config.yaml
num_hidden_layers: 9
hidden_act: "swiglu"
norm_eps: 1e-06
qk_norm: false
parallel_block: false
init: "uniform"
init_std_qkv: 0.0251
optimizer: "adamw"
final_lr_fraction: 0.05
train_tokens: 724700000
MLP neurons of a small language model. Each row is named by its layer, matrix (gate and up: input weights) and neuron, and shows model dimensions 256-319. Each number is 200 + 40 x the weight over its row's rms, rounded and kept within 0 to 999. A neuron's up and down rows have the sign that makes its largest values positive.
Before each neuron's rows, "fires in" lists the words (lower case) most often at its 100 highest values on Wikipedia text that the model never trained on; "fires on" lists the tokens most often at its 100 highest values on Wikipedia text that the model never trained on.

fires in: "but", "de", "who"
fires on: " but", " de", " who", " De", " Ru", "de"
L4.gate114,207,258,119,276,249,199,121,262,198,193,192,202,203,173,200,206,253,168,253,217,183,240,202,196,214,121,128,235,134,240,198,259,164,181,230,208,169,260,302,226,143,273,255,141,231,132,129,178,182,155,186,223,129,216,158,192,226,230,160,199,188,176,179,238
L4.up114,169,208,139,250,248,239,233,201,168,210,220,196,209,178,339,209,154,212,219,270,112,186,219,189,213,136,225,223,195,193,157,244,198,180,200,179,285,224,157,214,196,217,245,174,167,185,116,124,258,207,176,198,173,207,216,178,164,233,196,231,139,162,201,254

fires in: "film", "game", "series", "station", "school", "album"
fires on: " film", " game", " series", " station", " school", " album"
L3.gate927,210,180,169,171,186,178,197,120,211,207,170,210,179,240,181,108,182,232,288,206,202,253,191,159,206,183,216,278,226,220,236,218,221,156,197,231,145,184,157,205,161,71,303,216,196,197,174,247,227,170,149,180,179,244,167,124,181,198,196,220,248,252,158,201
L3.up927,169,210,224,140,226,195,264,222,213,236,238,183,141,161,165,202,138,206,268,185,249,234,199,140,143,170,279,260,209,235,157,166,145,206,99,214,192,212,249,252,232,179,238,240,182,155,209,302,176,85,184,184,191,268,179,186,147,218,245,222,262,161,158,206

fires in: "world", "european", "western", "national", "pacific", "northern"
fires on: " World", " European", " Western", " Pacific", " Northern", " National"
L3.gate341,189,154,204,238,158,179,123,204,195,240,166,222,238,254,254,210,246,210,171,126,260,219,179,221,157,191,148,177,144,202,155,131,154,169,199,196,193,193,203,264,169,220,268,195,188,254,243,158,160,188,223,235,270,186,236,262,189,173,132,200,176,153,185,266
L3.up341,181,220,120,217,247,156,180,209,191,143,149,253,256,165,224,184,225,131,247,186,194,214,198,210,234,172,203,241,185,198,213,159,189,186,201,188,244,197,194,231,205,263,184,225,245,286,156,222,194,186,138,221,194,138,209,216,205,164,137,206,125,209,198,232

fires in: "he", "is", "she", "has", "also", "born"
fires on: " he", " is", " she", " has", " also", " born"
L3.gate168,148,197,215,275,185,145,179,146,215,156,170,214,217,218,174,137,174,130,151,247,121,241,210,135,251,157,210,168,213,161,188,177,210,179,187,193,230,277,175,159,191,282,211,221,181,131,99,266,204,115,229,281,233,221,209,183,140,281,270,259,264,163,133,118
L3.up168,146,155,228,184,131,207,168,189,245,143,183,182,196,172,271,188,186,123,162,268,205,272,207,203,232,169,186,188,229,234,192,251,260,136,108,178,246,208,162,170,138,234,229,213,113,223,202,225,172,240,206,201,249,204,225,181,204,217,259,178,163,213,191,189

fires in: "station", "school", "game", "band", "team", "album"
fires on: " station", " school", " game", " band", " album", " song"
L3.gate238,205,187,227,152,227,170,203,158,163,231,210,255,186,200,192,133,209,226,239,182,130,203,217,104,233,261,196,255,216,167,215,232,196,158,148,205,138,166,253,234,257,140,274,248,181,205,191,215,257,229,251,191,194,213,237,154,214,253,205,190,201,246,196,168
L3.up238,144,248,187,156,242,229,187,156,196,250,245,200,147,284,196,247,221,213,259,261,221,249,262,169,244,181,294,218,224,246,155,102,195,231,202,257,236,189,248,180,218,180,227,182,184,159,162,142,230,113,254,205,158,218,286,169,171,176,197,192,241,183,196,197

fires in: "he", "she", "they", "but", "heidelberg"
fires on: " he", " she", " He", " She", " they", " but"
L3.gate435,151,212,140,240,148,192,176,262,169,285,170,238,187,241,202,114,239,106,192,221,124,215,200,228,216,151,288,204,266,219,137,125,204,224,209,186,262,212,265,172,238,247,182,237,135,162,197,232,185,242,210,201,236,222,160,139,242,219,214,243,235,159,156,143
L3.up435,139,170,216,205,186,248,93,187,218,243,282,199,224,212,246,218,263,139,225,166,195,298,216,165,189,187,197,267,193,197,203,196,251,176,202,289,256,161,164,271,244,194,184,213,224,223,132,164,193,235,245,249,174,203,151,203,242,186,183,253,238,216,214,183

fires in: "0", "00", "51"
fires on: "0", "00", "k", "51"
L4.gate683,212,175,228,287,236,242,184,198,107,200,168,255,143,188,210,158,206,251,195,235,159,236,173,144,197,227,132,152,180,170,204,239,159,255,131,171,170,161,137,168,184,204,223,239,156,149,257,168,214,171,194,239,242,236,193,208,255,216,201,173,232,136,177,190
L4.up683,161,193,245,241,185,273,236,153,121,253,195,220,219,245,186,186,208,229,181,262,138,252,202,255,186,169,232,209,204,203,258,225,215,223,241,158,265,189,79,222,238,230,245,246,138,261,211,266,182,106,201,234,208,203,268,156,222,241,358,169,187,180,216,162

fires in: "13", "9", "12", "11", "10", "14"
fires on: "13", "9", "12", "10", "11", "14"
L3.gate778,169,190,130,173,241,205,201,236,187,210,259,229,168,237,162,217,166,257,215,197,142,203,153,184,216,187,173,233,175,191,137,256,233,215,218,220,118,160,242,136,112,179,269,135,142,254,212,223,187,156,263,254,107,183,167,172,222,174,241,279,192,82,131,207
L3.up778,131,206,218,259,187,224,165,196,245,274,153,200,182,163,199,196,215,195,201,146,203,264,189,217,121,244,165,221,216,214,129,230,184,188,166,203,245,211,223,202,165,216,198,263,153,228,111,199,207,216,176,177,209,184,155,205,253,215,179,167,179,223,168,146

fires in: "it", "they", "she"
fires on: " it", " It", " They", " She", "It", " they"
L3.gate550,196,199,167,259,195,209,167,93,199,256,236,240,113,205,214,147,205,194,124,232,178,226,214,137,148,222,172,253,221,293,231,249,210,175,187,221,211,171,185,223,249,173,195,177,185,169,176,251,214,193,210,158,186,204,133,119,251,190,185,217,183,222,157,154
L3.up550,202,177,258,246,223,240,163,156,190,244,195,198,233,234,139,218,257,176,202,185,222,286,193,187,204,233,276,250,291,237,218,198,201,221,140,195,181,203,235,161,164,85,260,234,178,191,125,176,238,244,204,243,187,247,305,238,151,192,133,256,201,223,143,192

fires in: "0"
fires on: "0"
L3.gate887,148,172,204,266,248,161,160,179,197,188,236,208,228,241,158,183,122,158,195,178,255,195,217,177,217,211,243,265,243,214,238,227,243,186,133,177,222,218,154,231,230,282,228,190,212,190,219,197,225,196,225,221,132,223,200,170,210,243,138,239,197,194,150,195
L3.up887,142,179,239,229,160,319,191,273,143,154,249,226,201,185,249,192,173,222,174,164,248,278,190,241,218,257,223,242,147,193,160,282,193,186,198,243,232,235,173,257,228,151,195,190,169,173,164,203,174,263,227,203,276,209,239,231,199,190,259,279,234,238,193,184

fires in: "began", "started", "continued", "continues", "finished"
fires on: " began", " started", " continued", " continues", " finished"
L3.gate290,162,237,150,177,211,207,197,237,225,139,183,255,201,226,194,128,191,163,179,233,193,237,169,240,271,137,209,216,135,195,236,145,156,198,244,267,214,216,302,141,258,216,211,183,227,143,187,152,189,252,208,253,169,213,152,139,188,253,135,178,180,119,251,173
L3.up290,147,186,184,190,188,166,210,269,234,210,194,192,180,203,240,214,182,178,146,250,214,223,137,198,220,126,151,230,135,187,217,126,176,217,281,252,183,211,213,261,207,250,194,166,188,132,264,172,225,247,222,287,206,199,208,180,202,204,160,188,177,160,261,234

fires in: "second", "third", "first", "be", "zone", "another"
fires on: " second", " third", " first", " be", " zone", "il"
L3.gate919,179,119,254,295,167,194,146,138,219,236,275,194,122,270,205,221,214,180,139,155,263,187,196,163,192,151,259,208,255,198,205,270,236,167,191,216,229,148,177,254,193,141,133,182,236,210,155,133,276,223,193,170,191,211,216,218,203,245,233,109,221,186,197,231
L3.up919,125,202,246,239,196,183,251,135,178,187,211,130,161,255,205,236,109,240,220,235,267,207,221,237,292,172,222,192,236,104,188,169,184,230,153,203,224,200,187,179,193,192,205,165,200,190,142,272,235,203,187,223,196,217,163,172,169,149,218,294,160,221,280,232

fires in: "which", "who"
fires on: " which", " who", "10"
L3.gate586,194,223,169,257,158,261,189,183,191,163,152,193,204,137,196,233,270,176,183,224,171,216,234,167,227,142,205,220,218,213,178,148,271,185,183,247,204,207,227,170,211,153,194,131,218,241,148,134,247,183,198,167,179,177,163,232,282,196,211,197,181,156,190,255
L3.up586,203,169,146,166,209,146,258,287,178,149,223,177,228,116,248,241,241,226,144,225,91,177,243,184,179,130,174,218,176,182,185,136,154,238,261,208,206,204,178,258,209,210,234,157,181,253,227,155,206,157,244,198,171,267,151,200,167,193,121,210,195,231,224,215

fires in: "who", "people", "management", "writing", "education"
fires on: " who", " people", "s", " management", "ity", " writing"
L3.gate33,178,160,190,226,220,227,124,263,225,263,249,219,167,209,171,234,240,240,188,217,194,176,210,206,207,227,188,151,251,231,188,154,231,251,156,215,156,209,275,183,191,230,163,197,177,217,225,187,142,203,224,233,196,258,109,147,104,234,192,162,211,187,201,187
L3.up33,160,93,240,237,174,233,183,226,215,218,162,173,179,234,160,203,268,234,152,256,202,211,211,128,216,109,186,125,225,218,191,190,223,146,217,187,167,211,246,213,266,202,166,185,201,238,200,143,204,162,202,256,184,223,184,192,114,193,213,195,189,214,180,205

fires in: "also", "time", "season", "2020", "appearances"
fires on: " also", " time", " season", "20", "14", "13"
L3.gate343,213,215,237,189,179,207,143,239,149,183,152,237,242,194,147,163,170,124,174,243,183,235,198,238,238,163,194,173,209,134,151,171,197,267,153,195,246,164,387,171,230,117,135,196,167,214,153,261,219,298,199,272,168,155,114,233,223,229,238,213,176,153,262,155
L3.up343,161,220,272,201,172,199,197,171,196,178,262,207,205,208,219,199,117,242,178,201,178,163,169,212,132,206,174,209,209,193,186,257,232,175,225,221,212,219,178,237,125,146,187,242,253,243,220,178,185,206,122,202,200,205,205,190,199,201,240,232,133,276,193,208

fires in: "also", "then", "website"
fires on: " also", " then", " Website"
L3.gate835,167,211,227,182,189,132,229,148,233,187,180,179,178,170,236,122,224,130,176,194,155,248,266,199,215,161,257,159,144,249,186,215,163,212,160,158,202,199,259,126,171,195,260,233,136,129,217,256,180,270,216,260,156,201,156,183,227,189,177,174,244,255,206,142
L3.up835,214,198,223,170,180,166,101,283,125,187,243,196,147,189,161,251,188,275,193,160,236,187,164,172,194,158,229,200,229,168,141,194,207,247,149,211,178,163,287,242,141,214,247,172,166,247,185,213,171,261,191,154,162,191,229,182,160,222,167,176,235,143,75,202